config = dict(
    n_head=5,
    n_kv_head=5,
    activation='gelu',
    norm='layernorm',
    bias='all',
    init='uniform',
    init_std_o=0.00702,
    init_std_down=0.00392,
    schedule='wsd',
    doc_mask=False,
    train_tokens=125400000,
)
MLP neurons of a small language model. Each row is named by its layer, matrix (up: input weights; down: output weights) and neuron, and shows model dimensions 0-159. Each number is 500 + 25 x the weight over its row's rms, rounded and kept within 0 to 999. Numbers have three digits each.
Before each neuron's rows, "fires before" lists the tokens most often just after its 100 highest values on Wikipedia text that the model never trained on; "fires on" lists the tokens most often at its 100 highest values on Wikipedia text that the model never trained on.

fires before: "ric", "ers", "ing", " of", "ri", "u"
fires on: "ist", "ang", "end", "ag"
L3.up442:499529444481495498492536535498521513478515506520459473496503504524509460539488425509519501494520569486530513503542550491493491512451510480495516482454487526503496445496477502499512496462509506481495497517486517466502532489502498469513465522480469470498459461501497493477469517504538490537494499480476491514470483496515510469504485462520454497505533529508519530465526492536521466518503488515498547497517552494471491527501512503514538501460531527458513457497470537508447489510531529
L3.down442:501512530514560480508528532514466499478483488490496550484509495519545461528509494489492506547495517536512515490484490495463508499463484494474488499503489459525498494550460482476494499495481519558488531490501505456568530548468496491505511483495464468477478505498519508535490521544490528483487543512483478485495517503522479520436478490498483503543511480484511438499509540537498459464509504512485493491477503527536521543516495491479498440463522485502518503513512515508451493481486553

fires before: "n", "ut", "per", "ther", "ver", "pp"
fires on: " O", " o", "O"
L10.up170:533539490468486461473502483479498517480523513504513480490529519510474465549487451507486514470495558490498479518493453464509467473507492544483547525444549489519466509514499479490533543507484467534474468433518513452508504506495519522502504508506481552512481523520525485539524495477483474506500467525505507467483517532509546465490513502495491504508499535504483550535464508498493516478522495482465504542521467524518517511520506471446465479520499472478485521494500493460514519500495531
L10.down170:560487484504485504544475515537543439494502537441486517491515512517516522534513516508459506502465514540487522463462526488536488515475503491452487489498529478495514531513518484527450537484491466448505508493519502473492490480514543494479510482491501516508495466476520501509473533470537464501489521507463548479504551513505504482504499507469452468489499548486495523488508504504504468518510535449504491493558498535486551463501551490467483505526501486475487495497520518526498491510485465

fires before: "ou", "or", "e", "ill", "om"
fires on: " w", " W", "W"
L10.up212:530473513505468514503474472471493516544475533516493468479526512466524489500496514509478511496529514493532527518463527510526488536491511490529501524463482535506473558456490452478521478491541458495534482510522528504478512473496483454511470473509535489512532509502496495499518523539472500536538487529493465455449513434519494542509510548504511477476527525493518501482481473447501469525484521469467489495494497493491454483488553466502524516493492517514508474505501513463559528487518492
L10.down212:543505520492530499459541494540483503497460509522519481498529533475523494485493541563452499530534495500529562490440508497515474472510522476462519480488539500532474502523495459490511502515482476508471521478496494493525563449502485489471510474497507488484490508453484513502519497517483525502529519484500509465525492472522493554497518530476538510511500495511494498479491483518545534445471523521446515465456489510478482481517525431497522499506502481520504482505462474497484503528510499

fires before: "ited", "ion", "iv", "ions", "ec", "or"
fires on: " Un", "ct", " S", "ut", "th", "amp"
L7.up49:532503488493445540501506486471502465520449512518482516510460488441514539504490463501528507513485494477481549480526492495492527468511534499539545460484504509462499515519468481488495508554490492487439520514478517496530480475503480492546479463478508468476488526483493482481532478492484483519531519482467487514501550516543521451476518551464534474485488480518501497507509521546490462488520532492521524517478515513485535485478528497515523482510513525514465480472438475520496529483485512
L7.down49:526467510497498493499473464534506531502482509478504541481480531500462533529553495464544507537524506492481531468476528520485511485505530511498498516506501498487488485516522478488508510490503475483492508486503525521514527482473517500545536482515429470491459505474505459467489513516536501512561454489448526497487520541503522470475499465503520549517493510481467519508558531447476515505456488481501484474518480501492522526534500474469543480494532488503515533506461528497453501456470507

fires before: "ed", "e", "ing", "on", "k", "er"
fires on: "iz", "as", " play", "ok", "ain", "ased"
L2.up394:497480499495513514464491490522497538526479482529502517468528443502519509572535533521505507481477467486504512504432540472500504485506556521507491500484527493498528503477522540499468489474513521494488481480472484546481461476506512492505528506507540479488524509500540501522517454554494522538473495529469499472494493513496486472505491451525488479491474493521467539471552526499521507443501513514530526529504514523504526482481503457507500484506475479433504513484506524518446520459472504
L2.down394:520516518500513517513500476498548516470459506514469482505465495514485522543504501511482533503529529486472452478502480492517544503511500505487486521516476480524506486480503474542508516479481515503518463543464487555526558469511476452459470479443521506519491459465439457516462496483531498509500433531498525518487487520513536524519494502524468488514530530513457500475519523464503499469528540505532508514470501515504489498517452514526524466523490536477490512496519502478543508477495489

fires before: "ver", "ther", "per", "ut", "w", "o"
fires on: " o", " d", " O", "O"
L6.up231:484495475477499494481507555481474476524499474477451494494497471513522538564509487516525525502496524506539505500507524486510472475521511494537521512505505508522485464499461499512544475554555461521510495501478524468488513516472503487548486504477491489520522507471536498507477550510466488441482469497532538452522494524490447506529497489491488481478479532481520544474512477469474470500494528511516478524499507495501524497517492526517447477477546445501488494500512472488556499541461492
L6.down231:519519479522492495519509520537518493509467486492460488503484489519464543505525512538449486488498536443471515484527507497531466502538509530450496516516504494492476494516507503519537507485539468542511522524474542464445522524497501510466516534520478495536465469480505501487474512497471466486517499517509463506516501508506488481523484479429466521450492527517534521538455509479523512529525515483534454553502520494453513521487452485476527498489517488522480465498498503523510515467462493

fires before: "g", "d", "v", "ist", "t", "ion"
fires on: " pro", "g", " ex", "v", "x"
L3.up110:509499538473505488515549534502463516452475477492481557517534476538498523469531527490546508505507481487473527535507483479480517467467483492484526472525471505507499469483530480467473534497462458470544484477480510491501473471496491509545515508530524498529501500499497458532479502491481532507481504504537523532541439507521504519487526523525507473472491515473483484475534476486525530452539488504459522465490516504534555511507484505523495516539529481494491507518444476482471463508495517
L3.down110:544496516520563487480474479512452556457492514489498550540513472510539497505521503480528530530522485481517526508496485519508500497496464491525527505534497553518527483480513485500470521527510499481513540513544501465462454532493501470521514473460451481486511497516494490488491494531494465493513488527523499518468462539467455509518456459498501522476483468482501520533497496450504501495508484504520469484490492494499546472508489518470492518520490549474503478546470538475490441479515493

fires before: "p", "per", "t", "ist", "h", "ern"
fires on: " ex", "x", "th", "est", "i"
L3.up50:514471457489516478479515496496489486534492516508500538538521483517464520488476528524559547520482462520487540576528509499501487494500492498456517536547509462497488478516543448504512498499492484504507526515496522495467501458492504496484476490512518487509465468496474482485509562517494526439457513429457505495516476522478457523473471521492486511483488506486516513464465503532505504486466517513540550476512517497492534512493497489504471459506528514509536534492481488525486490515528489
L3.down50:529515519473536529514514511507494496469483473504493526559522490508465469525497483489515494527451539469538480528472518482489491528486524500500518511533467486526506470497554457491492514509513452490527490515522518503524492498456476518470517504497485497464525505522503561490474513510453546503510459441472508493519517531526496464508452500509506498538457511477467493504510506515484480512517498485515516497501478479508536515495491540500516505547505505518450447490492521518442526525460437

fires before: "u", "uc", "s"
fires on: "d", " as", "t", " of", "s", "I"
L3.up477:479547479515430539508478509548522470514493458463491495512519485511483482505497521503532477473497520512435497554508509491519512541543506499467507503423470491460487491521544430466516494531463488522533500501511498501509482526501540499528469535542512483507491506462471535513520525517485475460484512502500526502496514528491496516515503536530494478479526533498471503506502499497506516477486516533481491529529527482494503515493429531492514477498510500492473537486491542493531482518496526
L3.down477:500524505496493482460505497455419512491516490500499522466518500499529530516512500486485503502505505460513498486440472513450512481524462512473463496507469491549484460496489478513471502469490509538513460489525494498484509450508543521486497482482520488470518535487507544447513501522513501542522478503492509522555467551444480493467481508522501517525493517506527506480506477474500552516482515482501507547503525520526512486516541522491491536491487542502533552465507511494483505459465531

fires before: "uc", "s", "ed", "p", "u", "in"
fires on: "d", "t", "all", "l", "s", "e"
L2.up196:517451463519516521474522492521500498533505553495520475528547504507497498495508463521537505478534474474505529497525504515474513486524502523478466532532510499475472470479506477482519499521489509508504478512487482551514512479511548495495500548522509481534495539498483495531519496459469481473420466502457543507490441468502509502543483507484477508509522468514468485490485510504523467455455521546503512481537536470521511467472457527498518522515519487528453515539507485469487500481485486
L2.down196:510496527533497487534480539482485500539491459512511510459526502500501518480464487535525500490502528517507464475473470447501498465475456509465512486502528511473504489545548523503516466475491514501506518507522490552496489502538525543534475517515506506513530508513518523492482473469523471467506514481441518504478477516491501533507511483460491486475505511448519426578468549530519482486460498489493487525470517538529497469499486503465518482522489488518513473478478547508522514510493476

fires before: "ion", "or", "ions", "ing", "ory"
fires on: "lect", "act", "ect", " –", "ct", "ide"
L3.up73:547467528526534520488489479483463532491515526507468504457531519489524554495481428514531527484471520472477509507500549530478513483508495476487506513446490516451519486511513481524540473521546507460472463506509519485481524476474489485529452511519508452515468501513487478525502505491492550493534493519484501543504550509512488517482462490462499459501482504544495535494520522523573465486502495506487515504477500509508489561496482489532478468503481506510527484509525490478487499490503479
L3.down73:521449494522501532522497505546458515521485530507498509502518480494472517491499532503512479476480460488460526455478462509488430487495534512479450541463529486486515521483525510460501480543515471512517508521519521523480497540477503560515496507495487494484497466520477497524502511519507516467534474509549460464537540512500512509525482456519501517511487471499517509490490481520543519500455482468550501512466509476461496501518482557510530489505455466489508514473487522441501501504492527

fires before: "ed", "er", "ation", "ing", "m", "en"
fires on: "iz", "o", "uc", "om", " com", "is"
L10.up96:501518548471502477501495503486504491413517509485539508469502473514486507524514542461492496499481485510513464502498517478546479520490519479500477507497558500500482469487466520496495485506497509511477465444508470522554493551522496469529461524468483504507510474485526456521464486522496510505457521547500499530486509490475520475503484507497515482559501509574499509560484547498478518512478473504478528487524528514531536474499495469564493486511485485465474526502505503486528496486518487
L10.down96:521512490520557505483509526481526486495439498512514541469519545497510525519488470502520445531520482545460478521464459511508503463482515470493550485547500480524552500533456480517489524484464473450504492508522512470501490448524490472423466513495471509516508505530510490498520496535522491537495497492475474467499564513502491519502497508507481507521512442504493504473478503520516553460511493497479505500530553483500492535472488490502500532512475495480487508514490493503496498527497530

fires before: "ed", "ing", "ment", "t", "e", " the"
fires on: "y", "oy", "oin", "ay", "iz", "ain"
L6.up364:503497498502482461514509503494518508473478491456517516474501484499526480522488482468513514468461448474471479523548470486517516493470537542510480517505512506509510571501525501496476494474595512523474495494511501501515504531513453453442495473515497524483496481462548504516506500492489471508517518528476557510482498491482484469511512511507497505521472421506532496534522506443528522467480509526480537529531506496473503508530513509516498492485517530506464477463463509517520514489503525
L6.down364:532446487520532489535503509509514488514486496465524465478461469494523498494484536472535489542482519514499503497471513512477545479528512525484481497486447481512486473533506487518582503519486507530486494498490505468446533535518507517485519501481516513550509469482489516511492503493517536458491458518541491489558505479478486466492473483525493482494474498473464459502503557515520479498442531472520515500457504505512547523506512501483496519472523494467500498520544525441489511476511487

fires before: "er", "ers", "ian", "ric", " of", "il"
fires on: "ist", "iv", "ent", "ast"
L3.up249:492480491553519527481503498526498492501481504525521514519466476501519480458489494462538492534507441459500548498499564475486480544498513476509513495507509484534481490528528482523518528509490494487537508497481490534521494509508493516461491507495464543484525482533464482482472481546529469513542522510505454507464487492484490495482479438535509521479559460496500491544479470546502485540507512515457515481455516477500526484497525478481475491501515531534521478545474513507451486486491522
L3.down249:528529551527530492521497483525499467513474479484510541543504483519501472490557524506432531489517495550484499472528526500491539543502497506516499558481485501540485499500479459525421494493518473474526477478495496546493501510490464504478480539476509508519507501492539520502484505497505482549469523507482449480518481473495478461470492541542508509470502475515499472507481497519471479492511495509490497477491507519536483515493460496528483492480496506470501496513554462533550471474475519

fires before: "ild", "est", "in", "or", "il", "ar"
fires on: " W", "u", "w", "W"
L10.up101:540515488501514464519488517517523487504523514520526539479491460497451529486460507518519513503517525527529511527442539503508501490482509521501520492549493497460505515518516484448517499493482484500492483500491488515507495428533485496494503500564529485525481522509449489542476492481501500502525503520420487469509549510492554501547504510492541470496491469482486520459483453486487509502512525484489490437495520489480491519498510477500486519511506523494451461466490528463461483464501482
L10.down101:479506525501469452494513500499449551491478488489522520497482494480489485448536510515432523469507459487516500545487504512475427437550516508533499522495483509527516495460475511508522507472497486526493465477500481518479458477524504520510503491501505466531516515529530549511488515542479488499475519520536478512505486486533535459485452510513531494449528507494509476498504468535495514502491492534512537490465495501503464503533502534513467520511512546536528511507507506488496537511489454

fires before: "ers", "ed", "e", " be", "es", "ear"
fires on: "b", "k", "ay", "us", "y", "ct"
L7.up169:533503503495494502555496521487511548548463524486483509473476483493503510432472487474475485540466468508505499547516468517503514476501501486526488494473509535512477489491500506524536525493508457511522469532500511506482500494520504492486507445515468544527514518486478449556449507518465511479472492494510525507522502452490506472493502464492469446554520455462502437490491513460519492480513542510489482504523497532497483499490508537494528488498522497500494533525487523536491483466545526
L7.down169:498473468453484496526528525512537487485478499515500521502507464464447518524481488449460475549498520440486502501506534560518503487573496465501443515466488518500534507505546485522502509501499546530515486519512480494506500501514464514476539489485506478488487502544504517517456523487486463546491508474495484507517501518506529482493514524515500498518461524506479435552495485502481457481470529453500502520521516500486548507508494493508482541480499489498453486546513514501481520514492488